Part of a small language model's weights.
Size: 13 layers, width 160, 5 heads of 32, MLP 640 GELU, vocabulary 4934, 4.88M parameters.
Architecture: LayerNorm before each block, learned positions, tied embeddings, capped logits.
MLP neurons of a small language model. Each row is named by its layer, matrix (down: output weights) and neuron, and shows model dimensions 16-111. Each number is 500 + 50 x the weight over its row's rms, rounded and kept within 0 to 999. Numbers have three digits each.
Before each neuron's rows, "fires before" lists the tokens most often just after its 100 highest values on Wikipedia text that the model never trained on. A number after a token or word is its count.

fires before: "0" 34, "1" 29, "2" 16, " |" 4
L6.down598:563577476530540519503582526529525586509508401475546499510408545474449561551458474591438549518571445422477504493508530466551408502480431511496494434585416429510521452540519546504553469451434507501526499538513483449460538484533482473552503553485590493524514493478558391416572429496489556449

fires before: "1" 21, "0" 20, "2" 13, " |" 4
L8.down418:567519468496552461507645464445492554572509413488566432435495538503541599536547547522524450630449514533497448455511426442537483506449497390509488479521406491496445529545490471548564406460455355504560516376512496488531488494526524482432506468511512479498623411521510453539544451563461609403

fires before: "′" 19, "″N" 16, "″W" 9, "″E" 5, "^{" 4, "j" 4
L6.down251:461527576511426533473436510456575535499486529556575532450441524412502504440407396407467467557634583523517524440513561526461399549535578548494488554402501386466512524548504501527546544575532509441521547507537405455480488463509505615423485424512549515565495476539594513450488471606558553459

fires before: "," 14, "." 13, " in" 9, ".\n\n" 9, " and" 6, " of" 5
L5.down516:516548477467555535529489576447553615517480463433550469470459589598521484555537502552438569554486567471402449487535448432517403528510434386563527540485449471541495559472427420522431416495541509484545458486555519476485475425453516537601428541472468558545449506468471485522547652380501504490

fires before: " " 68, "1" 5, "," 5, "2" 5, " –" 4
L6.down206:440498540488437515406464497504489555460510505437566613542500531483563462610437470472475471466540511527509562476463582568474381511476528539523560505431563663619467481442577515399530484492487433531485511440482523533480563440582483496458470489526538564517522500541563476495459376460496402499

fires before: "==" 18, "-" 12, "===" 8, "The" 7, "|" 7, "In" 5
L6.down444:499476517491494453633577521497511479478473537501500503508457499463485525413464450525555446616571449439574509499521602511514525516419464542496450485546535496484587529464389549487511483520483481507413511424474401577539571563414471573432426506629432514529448476515429552496545552495448410473

fires before: "%" 19, " |" 17, "0" 7, " |\n" 6, " m" 5, "7" 4
L6.down320:437531542560472503536510477488580535452509495540534462556507482585473410524505450419515489482477518525450436599503589526432422473410519522523512474528624326518524559520538466465433497483520418571461488412533484547427505339515487436493598538530533476539456461370516573510509552464510589530

fires before: ":" 52, "\n" 5, " |" 5
L8.down325:556547595468509493561449548484441573483536439483468584460547510488478549519531524547523478459478522472478442484442528530524506487424536510484518493542439553516461459471402501511551571403511579445429584516555470461474547509553475557358533556500507570537523516560487491580514559548518343502

fires before: " |" 47, "," 12, " |\n" 6, "\n" 5
L3.down206:421501469471531589447530528537500501415537469519496434548488448438607507509465504451480474513527540414476435528419565607469406570555602516504519490489526373553524506427550511479581507588556471520496515478495497439489487497495579527483586462502541462488534539480531520552436407484482572563

fires before: " |" 31, "." 12, "," 9, "\n" 5, " |\n" 5
L2.down309:416530482483442560485535424498497555451522524505549475452375467501533458576533503454527467529424555501513456493495493537538474463486451586551533541608527557514484645459495503532511475492470529449538523509379505506471461343529477548533545453501547466479471498494501494572411505532439474507

fires before: " " 42, "|" 14, " by" 4
L2.down632:471578562449555478455566522551554559542530471501468507475533526439517517539492443504528505436481511478510491496431418569484479534520490478507496473553490448544464517518523491496495599547467489431439368429466369441520513530388427538468527537581450476455516577481596549543621522505511534537

fires before: " |" 41, ":" 13, " |\n" 6, "io" 4
L6.down57:545505505501491515464505444524478555459579454539477482543468535440568526355472468525558453517634409477469564477535581407487593451489519521498451520397510568459478584499544547526530535500460449517530460483590468508531548528535525399555520491437469477423547519460581508388516505448441492445

fires before: "9" 43, "0" 23, "-" 4
L6.down359:464444623582448472561450414508376481478532507513457475607603371486542527517440501544575511566471509525526536444445511482528596537503472514517455587497492555562506442503468486507429476517516520416519490477505470561499536453408514491533478504544386506502547507503690467553514502517495489480

fires before: " |" 38, " " 14, " |\n" 13, "2" 5, "0" 5
L8.down431:496555534537528465529520382485457543456423404468591468424525479477468547582556442521635529474515543503460503443388506488616463414421551510472455573423542496557499464506399539474551467467508481504553558539564552530564551474532525531534586552483539554497419543458484366424512463503498538608

fires before: ":" 42, " |" 10, "+" 6, "\n" 4, " by" 4
L4.down368:411483459421487500515528492605561497495539538531529470572542568417612496578488498527436575493456551494543507523563556460446508473528402470501618490543562522525455478457526507385499523459472500430505498532442521573490464407503598548621562453463415430540530483492448482553557522589562389516

fires before: " |" 20, ":" 18, " (" 6, "\n" 6, " career" 5, "," 5
L4.down250:513498433543458610466452499494511484483509501593443418572484503393491492391558528485441544441507439461532422523628415526539610513461482556483558470498530543550471517463534472475494497445440497458487484552594496528555528430495561398476521375433602477558513525478501456442565559478427441561

fires before: "===" 25, "==" 21, "The" 7, "In" 6, "M" 4, "S" 4
L2.down466:454425376528452533503580522465522546475534510460457547519505490555553472500410521533505380537498586471502445486542533413436456512474623529566434538559440478517514404510412482549530460449520440518540518523551481594549495520519476604504534599523544503501500452510539526471545538561463453509

fires before: "9" 17, "8" 16, "6" 9, "7" 7, "1" 6, "5" 6
L6.down66:507531536443552449576516542456434509456457500587527571513491558516447519355560466555377452490491545478518472560465498446535478476485473443471549503540400467518507530449454455525539389564492506558546507411531420497517526569442470529446527544592557436483453532469503449476540531490568574506

fires before: "1" 21, " |" 19, "2" 11, "3" 4
L8.down463:444520614485543453494522475427511492501523490432500542474484518582471501286535623479524478488587582550462494549491510454521509507513483578519593626499422504543449513558435545521523449572388503477490486534430532470546456535580493464603502484499499495445394486449459486502450528442475529484

fires before: "1" 48, "2" 18
L8.down11:565399532489564555520452577453537421483436491490531521484547561613458513509542524548553499435601525429599521490591467512452450472476546543478519468437542485424531532515426540591510479477533391489514561375467515539476475401533545549530462520562466413489545545426574551468429501555511499531

fires before: "-" 37, " " 28, "|" 6
L5.down49:488597395553481474407517418560509516576476447429485558501422451554505537474476463486628387492470512426443499467539530598532559570509487454486455438466491449519530534562437494460527411466526491519410527444583552455410450519522601496545463494439412491551577541487548540489516493493470607581

fires before: " " 42, "|" 19, " Apps" 4
L2.down442:480498560458515503450478487512493555553478504491441513544460486421466473570466515528561558495516454482495465493549473516578583509511413584549409482458578473479479507540477480542460477526345538427429454529544363430482571451542487552426555447515504487526510611496520570553529466475465515500

fires before: " " 20, "1" 14, "2" 12, "aged" 6, "#" 4
L5.down309:488481496487420565436478548507494432482548483496480490480505485413433461574468527558452546524570507576381475450453500505415486497501506448516542497559395471559587490578567544580361503539504392547456496542508567509550518534531477564502519429501548516459593501582525448541478484495511576348

fires before: "2" 16, "7" 16, "4" 12, "3" 10, "9" 10
L8.down288:485546486510514451463533485428497536427426513529548558482549516476451424619652521589453526440548497457580445503519520475472444458386477480380488537517560497483519469587505572524594530474532522472514458526472440477455585513463445444522474515487514506507454413589463533627569524620493469430

fires before: "1" 44, "2" 32, "9" 7, "8" 5
L5.down594:474489549490571500420474584568442504541537513460537506456587597510549433423563508552516570536526518460467454454510507489476498478506431517508573490539408518529512608568417489511540395526474547494531441566529521504451497500470539570486472470384527521557516475476520424424449447505548488579

fires before: " |" 39, ":" 5, " Apps" 5, " Goals" 5
L3.down552:416509488433576563494433413460537579499531505497476550535480506397525476445544465544372511502494436538518446476460495476508463505567511562540492481482564426596457522594498407585539529444518391540544445567440486578563520531504531510492505487449385465499504534538495505517495463514505514424

fires before: "9" 25, "6" 9, "8" 8, "7" 7, "4" 5, "3" 4
L8.down299:472383506490518481587480510428483571418543476581500548562475458374525439624522482535384415514431543554446473518548465525524514453475511531544527466472410490419452535438482493538465404506426539457601520537558504430452553422458555486455472582439591516519528513475527479490463529477476477479

fires before: "," 19, " |" 11, "." 9, "\n" 9, ".\n\n" 8, " and" 7
L8.down367:520438469541535420466588478531556524463505561497484499568534466561507550528400488481441466580443606522551468565577526492587518559422484530567473505462522519506576452501499465455481443489474512495472446605463589563540537555549522526472511464501385446465401544422519462476536489545511503567

fires before: "0" 14, "1" 13, "7" 12, "2" 11, "3" 8, "4" 6
L8.down27:519421524487438482519516443539595476531460507462546522546579439527461430453491508464526583451439545630574492580456524469490525509559440414458349578364495440549443585515529488578494417530450503564505472439505479472468538495547458435473517530511464628535476532445503529503496500446499474495

fires before: " of" 20, "," 10, " (" 10, "." 8, "\n" 7, " in" 5
L2.down417:482500475477553517517405598534410434606483539452423516511450527530490571439453502550563467491403557478523463554579499519541407503521471441532480557550449428460466488535469514508546476556583428424546368525485489502454504505475509525562590479482560532441475467463408491531442498516488498516

fires before: "1" 21, "2" 17, "0" 15, "3" 9, " |" 6, "5" 4
L6.down367:540514508537509554513532487466527554598542511440466463455381525624485523397494478524435529463546477638527471515545536501484544533394480445390491550467405447553489624481511484454437537452581523548524511543437471539570433481509558472524575431481488544561513499426517545538477493543474500579

fires before: " " 49, ")" 12, " −" 7, "1" 6, "2" 4, "4" 4
L5.down467:472493418510553485579520551482570497480485525476460461439421446568487544511529535450531520470546391434526468490589519452367525417491501490552489466472577435555484494556536535500584510507551492487492462527521443515434470461537486451557501470527553527572537439415465504445536593565530526526

fires before: " " 41, "1" 17, "2" 14, " |" 12, ":" 4
L5.down385:473513520498491517435531533488494513460567529479492464480575511400482600500437524450519593525637454610475584438409551473495498441509530469520451467521540574420502521507535547556532504485396391635524551597539605478555491496496493475494524519484534496444548479374504535521429479436449469507

fires before: "0" 40, "6" 9, "4" 8, "2" 7, "1" 7, "7" 6
L8.down461:543410498476554488504459539516388507554454448544604520558515637491569529482514457498438500541473562492483528483495488585489471605446500512417440492458463543535500468495459403554461434435501355569488562449511488558498449564488537539492506525470512576473603529473517456537567407511433386532

fires before: " " 25, ":" 13, "-" 6, " by" 5, " on" 5, " date" 4
L4.down505:416505521535611463513442471480467481577422515519479395486567465432505455437519535518423504543561570526431531482459452443428526485613458485481488482478532419530522541471501523527571638521564444479446411458471517449641463550546516665443467501440528495521539470456571536535516553554445593494

fires before: ":" 19, "\n" 15, " –" 11, " |" 8, " (" 7
L3.down126:566475482478508403530480627482439498431476502616464513527519419491486548444541593520445420483557447548498519439494479484522496322602571455503507469558522538486565497481544490466547541510459532541525492525491421558478478490508428518474484480527365557471424495574622479463545531560538418458

fires before: "′" 23, "." 11, "″N" 11, "″W" 9, "″E" 5
L6.down85:542516536440499447495607503455479522491529495604526539443425487496489388373525465487561503508438506405579487483529542508483505563512555579465533464506552479462502422461478530505548482635501539431433442540470533557539477546491433576336515443577540518409524416442500437505522490568545509483

fires before: " " 68, ";" 5, "4" 4, "9" 4
L4.down78:439493607457450520514492547465423426579457554451468563469547529398507531538452394528507483551586479496545505570384577515527488467498518489557571598545419544426463571507418445422514555435452494535620535449547515530491525568464489509491542482496485470607525550517506510518429511402454510409

fires before: ":" 19, "\n" 11, " and" 9, " date" 7, " –" 7, " by" 5
L4.down626:562514506469596493492448485441476491497499544545479466518458446567526609494546502461546429568472587377525561449482451485584467478500576467453500462448486521493549473494427520490576570536570458566545442601487415572557535468549471525421442559458496525501486532406471512508431554459533509489

fires before: " " 39, " UTC" 6, ":" 5
L6.down482:479460540519636551491515504548430488439461492484523562517458517442485464610409396454529535485560523446503453571556541526509508490493531496544517531464453460577539530487426475551589554471473488436523449436504507523541551579461452471494451494477471551503546551514406443423505538490523488449

fires before: " |" 40, " of" 11, " " 7, " |\n" 7, "ished" 4
L3.down203:467459503541593581556521461580559591579530469554536457380583467537534422446507464484497450436559520444507478542483513505431461463561491546554524454497624359532454449516628495545545592449546486459527504473438516482513458452470546517444515516508510479531491511489383444517548532567458489467

fires before: "1" 35, "2" 29, "0" 6, "9" 5, "4" 4
L6.down276:522413535533436539534454457527431478478433476426446574579540436553449514411548516587537541463533437446528519515523445486397634501450507501534501588517432504425470576544403484463540474455496527483560567553538407515530499446452527559493494561512440490513534554503559466506473558544581509457

fires before: " |" 34, ":" 9, "\n" 7, " hold" 4, "s" 4, " career" 4
L3.down527:464488499551464498528603554549544454561549536562499436512516444432528403480466538377477511507559516543487510456510474569566499568555408509504563493493506486461476541503480553535567564546551476616535497390567440426536486436565524443447503527540559456472559543417511444408406449525553520544

fires before: "0" 17, "9" 15, "4" 8, "7" 8, "8" 4, "1" 4
L5.down599:537532504492502541578505450529486554466525445456485550635518490466534547623584455552512531501475477560495504523393495528482458512501385439510575409510502518461460493494567569470388472532475493470521469477502467396442516410504443405537539604471490509492532554531479456511461536447479471510

fires before: " " 35, "," 23, "." 5, " to" 5, "2" 5
L5.down209:501533466541455511477521556525557532519490480562532500508543532494461607472502466444456431522523468488587597501607514622488482512519460501489490538488513511450507453468519466484534497508504612522530463510580441448431555514589511499401469510521480490454542373486552557434520514409442419517

fires before: "1" 36, "2" 24, " |" 5, "9" 4, "0" 4
L4.down620:377449421560471499472469553478513449527508485556441522530617439493500494514495529616469513399489569507413510476495517450485567518490552482538531583525454530551520475497557570495391456559563510529523557353507450491471462548438530474480537484508408490442510514611467572476497511506526469440